MLP neurons of a small language model. Each row is named by its layer, matrix (down: output weights) and neuron, and shows model dimensions 176-303. Each number is 500 + 50 x the weight over its row's rms, rounded and kept within 0 to 999. Numbers have three digits each. A neuron's up and down rows have the sign that makes its largest values positive.
A block is one neuron, or neurons of one layer that tend to fire together. Before each block is what it responds to, as a language model described it from the Wikipedia text at the highest values.

Name-final word pieces
L5.down255:549524530495422495467493580502486523509588522536531555494469518539512475512467491602493555538493444536507526475521475474560502512447451548527494379488588486502535439531499525479494522512339488478431527422449420499512545499490536510520529475564456560488419597510529528507499522417557509547536544547497483505503556412539507476470435521476492606459433598494532527422408560435440479520562
L5.down296:533500471474423512435489466502489522464501489525444555441542544617455433430528502515511550590565457504564476414544557474476491545516457576459462504529459462425496588548467480467466562427402466423413438492528544496497490473445487450407502535570489499381493448586537535458504513471617460568492540630553554500542490412521440600481447470593487480469530516643455562576458521548479520441537
L5.down415:487515567491485504541520494529510492510490523549485458517504462475455537445516556562491424471473476571459481462543604454567490517476466417519486442446491527473591536465466481461641568617300552454449462422355449510392475537512516560467542438394474526439531560466432484513518455606492473428587510448517485546455494498532558577481474573552454492506563580572499514501465414464474445573564
L5.down452:470449454460483500468510509473493506473420557522455488538487540537590528458526473406521580512419530468552441502572434452572514518503455484379526563459579511535522464513540578539436492474397518471443450495462518581512497592529531502511471498499469456526462569509460481414462506552438539543456569455479458491387461396571601487508517509470433552500451573516566467546475465484552545443613

Heading closing markers
L10.down57:474526557527524461494582506479536473503477453512529384463534478475453530519463573476435558513450495500456512511486486457549598484437506486506512540577487491404562452531515501471525547489454529526543578461617415487487508544427404619508578415605527499529499582504449465501550514543524415468427528554561440504469396545565571563503546496468414526545455538592502429492493504438513462464475
L10.down154:582490446489435410501613425430485494489548465571447518461575555508531461509445432413503430566551377468433458460538459499547439524476564484555588538543513438442392575545481454483537485529412541447499519540484507556445568477514541442513387585541501508437439531440506429442588521464512431570497474570601422491465483500509554507452449530411414522481465428436558536606500523481446419529489
L10.down362:581442479485566566550517457563449518539503645463499622547416512441432499492542466503458470521499431558525489462560496544466533532552560477514380484593466417425545526533462513569570512582614482494579402454495622507402504514468544462486534486474517482429425480491502442518508439498474513448498486421477557532483445496480472547453416450527509427466544500515550454540448523565491535481531
L10.down470:462532387555538528493410534460534474581493444534546500503481451502473440530423562484552361507526412412513459548438597460568560619527557554516556553451546515395573436558513455561545427581528480447537452539451491450504499464429429476467562449463533497452537546463568400577566470530392515460569566587525444466529463451505503560504469496483460521560495418633509518465500427477454550540509
L10.down627:498518537496568499464487526502574442463506440553389456497447467529502523485588551513493462502431513566548416537537488530489447511468465574543560486556513602529516499506310526453451439450456593522551409564511455457510473521497482530443563472519472433448456505449445468493442484462505573496440548590540536462591495534520473469521523497556505509522494432553488571477577532536578451473481
L10.down749:545505504498458483481517471527594503500502471518532527529456462430536495581578529529517473484489519523471528517501494449540528487482512477527518485504458533536491436572375538439512499442501392549448491518429466529444470479524521663594508481454431542493448436525499476677464537443523540536529456527531430451467544498538521462519422428468456392510471519535476566472569520467437475497525
L10.down872:541466435477529551380508543523498565535553492441515499467554472459499404510453413503483490493506565594485608570455558467518557417374429468480566523545543487464472625438500521505516535454510479581435599470500497470487542470470492537519496472491522430530578547418402538491491476454477506445572575547433532533430529471529537442449580476495340574384539476544429453535539479481501482494491
L10.down891:532513447441493537463499465597406514539515538548426523461527616469467456523442428493524384512534432522592450554369484434494517456461484482486389509495539438517565471627405461499452432547498466388526480495522485436516530472511472391530547496547510469441531514485508545465514436547418515476514505529505452495411486505450524393470523493546442572547541444476526475486442538520537516474438

Table column separator
L5.down330:459509476506470422475536481498489469540540500491480468498466455500518434542465525549534537479572582472459542513460548464553584469585512471577445549485460504570547479522521471523421499466426529416470563442535541588534507485431393493561487539553476431477654578407451529523526576484377479401504542395436477539568481470535550541521584564567532407480556461486537558505501514427494409506461
L5.down697:545433499465445545548517512445441468426526406572583465650553571647557491490505496523542552622567508458548538450489507547522534535595469489539523426551498534521486375540541532564467530497464529573583438495489470416487475515556405422487447523474501541572515537436420411487505462453457452609599539433447583577566510541439527562489458516446453611515514405491527521543443464441479480478505
L5.down899:496492507464507386479441494498474442466431498454491498454509512567528450514540591538483480426497469516463483564472567512564513493460485536528478450426453404484467520506561472513506532525520475432429482682441500461499485474479519473479455485511493465531595430476527571534492509568478548448517449483500517533546433478597576479539548479420468496467445424390471538459467531474523486444494
L5.down951:536452566505490515441490519575537526469480466486447451502522489466488518520424497548509445503491556459486402475558483410582499546490499587505526463506462523473478501501559506470572457464447541609530550545573475569471500491455593542469561498502444440511546593417573517587548556497490535415492488440620506453541572538534462489481604433377578463468526424389496484487612527411493510431563

Wiki section-heading closers
L5.down0:610476514514501486515498455481481433500517479449390469538516423499507491548535584452628577509454485425511559526483538487511466492473495533466431530414495508500514538522458464402578476587507427527531497558526495541423478429418552462534457646521482480541502474475486484557499529542587489517572573510522468569512465490524445472433527508474464501498514600487524519538447425450537495516449
L5.down165:506565514530617470511423517487468493497445489524453511465508497479497430583557500524432420526477589514484446457449469472457442556422585511525520474513527522516599510379487545496394580548530510618472544637459562454495485516524444491548471431599589474596567529517520370539467536542517513524439468547461523518438414540527560471444485541475475408531533501532512527490459459595435456452596
L5.down909:465509512336511484454554470487529468503603449423508505505521506467441559465394457439488481448507468565455531453409517476463477586428577434437456492547530532467456421410502559537572459567466559574460476496523511397522494453546526494494488560534453478515488440482455474427407502562528525390499542425469486427461500414563465476514489371493515476525526499483555482368374550558494507559493
L5.down939:475469405483485498471431487474511470518489554479535478505540454473494547487498524532404498476485414482530528479456447407482506511485492511586547506586470483598474540429488495535421512449378514520481532493426473472428444480571483544531500520558521460460596494417504482447461577531511380470462508484487498536438559468502475495456483450544467590561582489497433499480481495495439620447600

Title-closing equals sign
L2.down677:444482423413577618425469473553360469538475454523500509460509525529490543616544626517557532354536518445498485519542486469533548496461462417535481492595478459548521477508521504531613474477647515509464452547480486489456488556481574477535410463473465458473437509484438455535554528480645403532474460464432439547487581409477555488453497446524422557454429492532579473470472519476498511457451
L2.down870:469410501508473498437468479496485500523403475433460430546461530559433658429492486415587335627559462460560501431461446472480655499567517494519532567505445455521518526497476452489459471537409465533434458510456509512518477590606452530473499535376475480542480489468549423489501498458550434486499535537525525479519472468430528563530423611524476399600523510421479413631442487485410484454533

Digits inside numbers
L2.down266:451518479450520534544534557489526550539450544426433498574567572627514616413549408511538496465564564550427576414500535497589541493519473512435498453495425490461516421508458534525510569535527503481527508424401499549460450423449493496425520486480518388619585491507461560550477498466530515560502552529570506510519499520542489482579441516491507572536539402619539482490448503483557530515493
L2.down523:451430556456498466554474565483553533479452422525580509553552520600545504511466510480504491474539542469533559534597539554465426516509515528449552471400478589512500532485488421507534501469519503454405638456524482606479468448556503475470619514511420421559413355526472538398500533553482499521396505587558522548434499454606543482584518455591574602529429484481618545411531509492590522443505

Word-initial fragment pieces
L2.down30:430512504474481508473471542535474488421452443498502506480519389539480403538483518615495442457507538533375575442532434488525548538528470515515501630495540461495493419541548480460538470592492579497483496420497491472531548497495496450644520444503476518460489473435491514451476451509527527510465422492573489480576417470574482578547479559432596402514463526530461574468487597528490528456544
L2.down956:531506549508518457502490481383475459448501423506490474525430468496545572550349345465522565530451544441587507467504530447500447507546419508470449484495551490360590489518543451529519529538547550574528496528404491541474485448508531572530622475583441577572518539468471537583473479457437478507588590503539463503422505427460555508553426589575555490433579475536552578514488504503492500502529

Inner digits in numbers
L2.down77:433556508380411419437440521509522566495531534485556500459522506574498556491494640464479476491486559630520518596481494489464501458498512511451553491440452503557402483499563488516590512548551490447450569420479551470497489469470482459532422537469432482527437487482518552526396443496473513590513478508486556489531459420503570451510547618549517554489481502442558479461507515452438547439513
L2.down258:525449431488551461429504486417530486555538524470541621396498475444533486542480458486498407521492497452496449519517498452497472529510591499580567529466505567439521532483466514493412501479531550517556527502414394487468474558413462515487473539519496544502487522487592427459390537440452482517550510563478419531460541434545422434523489568568506583584533507511523473471524565437525494511521

Space before a number
L10.down46:476467490461419495611510462515556465523485529433480446409443435472502514539512545491615518472524451433596547480395544522428458579452532543452443398456483465480564517487533556544433474469437469552503489511512542541450510517392508576552531609451564485506472514474492506476520505461495513463516474447462448554584439424462481437473471497429516494536531421492526471584566497530417476544457
L10.down85:538519507461517493544532578446532489494567528560486445528536439560465445480489452572551459476528438486481436513449439537546555502507517534550493410476510459430556566477498621489501510479565468628539502518536469478453442512441546485523523551446487463459530588387463416513557472487525530525417552492505540448436572485534567454428523437469400555441469443394598473473542531567564480485436
L10.down128:525514490481512474522530451635424526535503471568534565483576466570436500567508515511524474453440579554454467532540490496495419441443458455642488464466498528398503470561497530457442498533660497524497485459504460446459511486406422551539503490477445438509475478535470415446572507488509472451498541562439479541503561539535474476443546575427482482486506478508539496488595469529562436438495
L10.down132:450461499490492452486428500537375478464519480564481485568438514466545487475471479506588579480467490484524363546518485465520542548476506505536495556432529422454554404482479501598386519450402491559529503387471476505504441548483459504486498603509442574522533590594456505445398417492585620533544449533565493484485532602502428510443496540513532491552450429523462480600533457424512450539435
L10.down424:495530564481575505514452530484520542503443375554357459477488384529479521572497493457405449371456520485520540493423405591447481456473496539611416519551537569524515481458505523510449457523667419635453502483499507517518535501433444454406464555520554468587501462554521496535476503569485510553551544588530490451520483547427404547421454432549455546494486507521440442441581607471503512515488
L10.down520:453508457520423499439548593480540507561503479417468515522471540369469533552571509435511485576472430431530473424560467518483504464530513575499467457504479514536539536483480559517549524444416465529494502505552534406478481401465555533544589478525507463482493531466501503530529517469517486478417427515506485403541507466512464439468486500488431553485457509480513535497381555540526491462477
L10.down697:550513567482502519454486543575507524616502472560441494503456546460503444502533469434426476494573456411528529486546384490464550495425461413423487567572525488462548541536487542501479585528509540469570530503445467532496497503538335489386522483509554464450563489514453562529513448561506497526518509468512490603505540547453352483600536485512535545490511438515479484493569489460549494500510
L10.down841:540509485461438518461502453420411467560538449509520395461484585513562491536519516570453517497570497512466477503418431473460507433476481479599473518572443520490543507492570528524473584548530395534511491476514478525441595428574517566563519540393512470422562541540502530485453495425516488425571492502528538508497454519562575546485498545548423524487458469433545536497544661531458424511529

Personal name parts
L2.down176:508473540561515481420487508511533561523508397576506487524557514496442509488431558497506528595552522441610559530533501454587490511611463527477542483542548448523444446377517442429504479497381473484442574496464480451516592467610534519527428440594543459452529447579460503500526437519501577477414583606478503536444545450545572567497460465513502567429397521464465466530484524486468473574552
L2.down556:527545481454507427480543529457465439451492522516562443522439471427525473414514467469469563569574499433514529402522550467526452380609445486468466490573490517533526597547460478436518559441418492515488545500530397552556565579408598578580538463573423452477461559468602530458549443488593416472432591581507527522496557520423516542489458553499489584445505551453498572456491495476504408472516

First names in name lists
L10.down0:583476488546458544540447456476503539484558452550472439451460550485429492501459457552506491536545530584459545569535528509338376494436506562446478621571565477475557477436522548392565583460483531461564471649536449446469523546408531663467530418527457463470455482442535507518492546476582525474446462603534528427531528425435547506616512475504476449452503530527473584455431487501474464434475
L10.down89:602556531512514592574490527624453460526448576600494458574531451491517510422486481592467486493498475505505486523535474495470419537472381571504530404526439461611496494399479537540493443490477469503530400475566569436462464543433505548509480469486521404441504541431412430490439411418536605585558522504491460432519497480513500460581482488547431578468462497586543544533464545476507530481563
L10.down301:519459506467444396546466523521576489478514521583499527415461495442527454618446483508535465509530485549465445505546507484501405487459536431419508554508536473550566532380520505494468482491295576500426447535472486464553556501444524561521510412463557459594507499399592511507550513506516414510487503446515607426507504414477497450500457495495531487572465543445480566441509469541430400503476
L10.down445:520443482472556536461560604522577429526557472495494588480549472543438552516485487496555500506533575567533442483505534586492504609501573548529579583450510455527443540546526486523484537519456539507563476468494539583449503550515511492524499614542497597508534604433474559524425520553584543452512485455371532533472496562477460524487511496480462513463495551567498458534481497467453426551548
L10.down771:536595491461501506500469621393531509628548518532523508460485554425504449513545466436468504506493469467483533503420489436555395511519470468506539495544516521601515563532525513483482507452286428473524508557477491506498523501562529438454543600493522490492515467546595428529513441488476433459548465451507554436527510432513465455500482491479455427563491531505494550514467539497510612437556
L10.down813:505473553508498517541524475522464485519448487448462596546525539463463523580425630488511416525582483490386457460528444470567432459493553510518487450521496497499553507397468464460451493501427528619531510496566561511496504498478511499490615442637487560417412507380495478597511462529538487466495494482452419509512555516509450450420465524515514468418462534450515492466477433464394480525512
L10.down849:475432510582436500464427627482472524543516516404382444488482487454553524555530540500523518528553467578516472566499490486520484549582454432443552514587476563509506503537552482576524551468465462376472523507481519463487492425513484544552470579551475530503618491463588507453517576452527364464431524537410491518452571487533303553499521492561435471457559480540530508553523484501508480568506
L10.down941:483442413429418503441516455486479441509476546563475485465480514489552472536471528409517529494401511543442463480461527553599473500470458504559571499528457449508536549455458567471479547604441485535539532529480419527439427472403580483440418555455482460548520518565416471478569556391563557498484476466559562581533459596465513515521498548478517479477534495534542433512509462460490438449486

Approximators before quantities
L5.down251:468546526514475615476456520451492444519429485521466470531501551582458566622459478437514581443460579451490470518511519470500432471578530546389554505473548484427497436472480539527450479447489458525522526440509565457453526490421438455490436488540477474524528411481378524478562484489409399510419529485597513436555469530507431470523522393493541534551502522524456535483490431543431457537460
L5.down261:583553614448543479500576459400542481513492465563455574462548494504536572475555519452462562448558488520483549461509398435472537584446393575412478463595587509495539510444529435527479480589486379598542465492465504449483520509502441508387494526462448442527571594533478530493432464429410505422501509530565484442522468429520514509484488461511473438495512377475575480523550487445547499512516
L5.down667:424482596524537422483558571498537464493467464594523455524492549519366579429457466620495481434446557509489520454540501572524532436482468482510503545494457486503541464511504526480496462523486498507510532521498521546423474519555368451555459473472482534542551494483465455333465419485522498559505558437461514528469448463501540467453438517497573451552550607415495587475477604526578489482528
L5.down755:564551492475487609595570474479574617477427563460526451470519589525515510457567526556497471542516494440532473489560535462425518519418499582522531460535483476600424486510580534473452499484450568570478604433513514521498464538434416535438419516443557587434487603514563545474560488423591395435516500485527450453482509542477535480489507448535566516438525473535486494492537523394449484488512

Word-initial capital letters
L10.down102:534499549483522466464536481384488600499586445460466572494568435462388426630460529491495495535500511526469417508387517444486493510505445524506570564495495565561436500511516572522510569532488577521598503475497432532481516447527452536470549573478531497461491495442469515549512492585476542473511514503331477500457503435486477518460530503451431495393422402458390452460446509430437515567489
L10.down110:525573438509612494530474475516535528488477510484470518464467576501608454445533509519494538499399390508566524371437437475509499511472388525455543502616466518441491532462498510520568509570598456491527490505426495475513535559505520493426495589481527468585543546461527555557479583476491496544524488521520458436447454538559449459522473510426483502592463508484571506581519486515552531460452
L10.down160:487514598534425413541445559544527498506493528495479446549512545493487508551520510525533443547528573497500532440498488554557478494486511526465472566523447488548465498535487544515477509515464524543537558387489510393450496481513537472459527514457518548421482455494395486541566460518674470453483633538573633493501536418498574461436564503499581478585546559474560480562493523500466469449479
L10.down184:470553509454564372518535539489438471553502461530449551483427449522536521537416448555538464448469639500511465529548473471489533565526553527513458515539563541515480499466480499609554383566602520470526503471470349381436482553554462518470465483507466508545531430433492533353488561473612458460549446532505484564509454441499444449517551474457584479439508542506566471498539570436563525428551
L10.down267:539467412550527458481464459531524439522477529514469544445485475534483471448539504546569468516588516490360486576478489498465555522437448448541506495556464510507539521512494484554389502578456531469507481425583521524464516481482491527537558416589577474571550528491500506496419468508370436539428480456503483454520501486511374411508599489389535543520510431400517492596493469501425499483607
L10.down337:480587501434561438492583487495512537510517520490496486487519516426442491482460585496454502501552428654448427542376528395479529480459450485464527474500390459519541476447504510457505545484592560496528540392528470504446463524526476437502451540494558518558426475507507483468544513405588522574359554497488498487471467545512478461502579497586511426484509422522482562464490483366557504566507
L10.down528:582474456486544561569452547492477479605471539513518480501481473426419476478505422510483496562451493460445465524509490428556376573524459508502461586535383514420526463433557527555474460529503454527494602482464483504465547530500490422472589445551501445618507467462484530481528514476609578474498493494470515519520519461466432493481505449463538483556567513534520460465442479533567507545489
L10.down819:441426476434505495471485480528518480503481413488462424456600474549442451535520508419616546570484472531451529496501474533479456539474495537513493472484379442549534510509539461491567532485398508483527492442491484585520507546429538581579539441565427474392543483472525544462468498483583404532478533468465504561488491357543590515523477378465539423511574408375407535581491437540485490416529

Under/over prefixes and prepositions
L2.down8:562542511492488524455476546445508554572434615566504607342495493528424520483448495513497530472535478516441551468479528494507517495441445493478477483541525506524581454572491454532430537474456442466557528463484570574512560503504472498442471549546426543435457512401479514591526482478412409543458496444479486577470421561543610518552521468459438539509415474559489479503505485462515481549485
L2.down314:470580458455495440326555495513531424463544511490531525514511535487459428433482542461547534493471480511515531600427554504517426506577558508486412512498487485508498441508486447505468425430415494488528567513626577467526545488471541509500492467485556458496520440507500542509528535527467398464583450520507529588512500492502577418522532449488531450432502493488570416491552514476456511489468

Units after numbers
L10.down130:559509514452472521515470433523500533548482409493548501525451461478452427451433570505442520555499494483566455516446516431505548437431452448489497568479516529478484514537394477551441426562530494408583492437583528480465547522534406477385520481503510466484460465433444567505375621526582518514445629481435513546518537424549513547461556637513524557501538520415450557460481518483495522489577
L10.down346:501437513516406501505518533494456511502496469539541497489443472439600478528535533544493480517449445493500612479527466525514433582522512529444573428481601576509386503466422401415477467524467520448479477534470527505564520512543465540501446459606438488533485452509376465530551463486461502465426494542498485423504626466501348450546470605530494489479567469479503412568376527507457490552522
L10.down349:477462536501500472496513497559586560531471511513411471456509524537433521425486471630511576668512428509513473551482523468501468576467577509463454511474541509525557481540463533486434510479488464386469503455474484549520443507514524535514489504520489493437508442530445516540481572606536473492573551569492510550466487531540561552512366460434468505584533525432560436490466501468448533554481
L10.down416:443516527472547590536460535490648484535539464518499504455512468574445540532569533434472472490515452508425456564462536441504552444468530481492482536517524536616502657427529538535502526466478540427429518467509428493521493484486588542533561539487496501535523517481560531489471396473501517470588583447540510565367417459460544604474517433433494532533484408513409504491488506458479526527468
L10.down422:515461497469486589461462532488569474598430530453490540471504453484398510439480595541541491525413416581499618467564472472599463400458492515563505483525479386477429464534458431464502521453574505544519630443478499496428537468527433522507472553412482436573510365491532514521483590531471469494475520519469495544472529481499589538497533496420427561451453462465492466544498537528497490464514
L10.down463:527402439499477576391520440526566601442490527541498498509561479617510450512453411500411495453466471574576555500416490447605528509469462409545581516455546448493436468487582479497551482504496464458595480514549548581459521482507467545504511484567534577508492512524598529575502462541467498463554431488527530566474520457519561479439490489490392501550541464519611409480564501447506471499521
L10.down794:517519513427545497557486592589486566562476596478496498565512461474464445551504510580522419388428610541517514526477567476577487489544526583512452479500465545548572467501525513506470488441612506482492517446551517412493526484466502460461569492475459432616428362483526543554511554486426500436496468528585521515476452572521580480423507589519423492529570508455574445474522523529494487452564
L10.down953:510593502479422525393580515557465470519492557511537542453514476453508439424343439588563505452445596482406506556559587504489453477493535546418540543413464558491533491521500409414523458464454516544520529496451511439449481531363470477545510566432492433496479522503441496445568467473494530502498433499441478523513523568547544490495497480524549475455408441476569504474537555470544547493577

Year first digit
L10.down139:393526503486520500548440430494491467466507468530401517534542453547533626498460507477426549541509547488551486433503525557570531436570578475574456452412535507488433547484540571467477539555574515532457529533509426461543481434593563577442485424441466438402515484437456466491511500500457529462414595602575496448553480545489362509484578494585533468416495531497553487492545454542513520511485
L10.down172:534428532483519590446468473487576470551514496569512430513567567630487396422456404491446580502459495462506496555493445476442537523575499481498518516612459552483451625494523443439452575501417512521491479586442515566553546416505517446522492522406504490468479485512466449583500463569487428465445405566478491474416445461453493646458498567594462390538462574490452446520518484482454512560406
L10.down272:487565526491546411476456577490466560411488534442510451533534501609520512529412511410486429523519544537512544460457482489522484554435519413469523464414492470488553605600523466501544511387434490432481579558419588496542467510549579515509482456486560507439494579470539459433515594566535458583515595560482639550439488508599456472441481509563445468441497562563512524475584483551422459526543
L10.down299:505475537423531540531469476514456605529559412559574533522398534487525503528422496513414521506488521573460528518466456546485473529490547447460520445524465502547479583466520600440462465505535517463476560493562492545512429520528434482485534453469401548571427499470520521504612461399488455539517562578556508606529498465353589570533543525512362455495452494489471541454520474602552542512581
L10.down356:415522507548567606454490488509488543554492490462475420411568606424585389434495433432508392476493548478507484504490547468436541511515571542464450592501540533500464526500535494484421486549608588511508522545509488481436566501485513494557504489542546504426550437523540510501465301420456509510512423520601539480532530452463532492510572487499597339431437494577532474500560408508550472532542
L10.down524:593491546492526486529446502408525468471414463563499552439454496475524449589565483516488442569529517475455464474454533574518389530489400385477552545524502491435509491447552580507539528483580546420445502533409498501441497479467465554532510510585413490460561506516490476435511482457495459470453427559443459471510571536526522543447458540501526535510508565518400529498504480497532549535478
L10.down695:487498470554387499438544531557465447553530399486482477474486437481512402435522471470395498354585509588485606475519480577515466450617529479574493481431500491538518553579554598563471477490433524513483457432484510511417545504535574468551493503501523550504648494534488544507461462416553511504472493503560520551472456529531431561544474559475532533497548428485489500428530437510358514366556
L10.down877:471560399547427547555487485531510488464512508418486464510515428506404521564549478451456461515461543468415586473404418402485559382570495468517525496421592555509487453527469488571463468557575392594581493510454478493527494492443574444510469536500427545508469508456508435486539536462534396517463493494470488498481441596501443527550484506557443429453503375453499509452450505531517396505505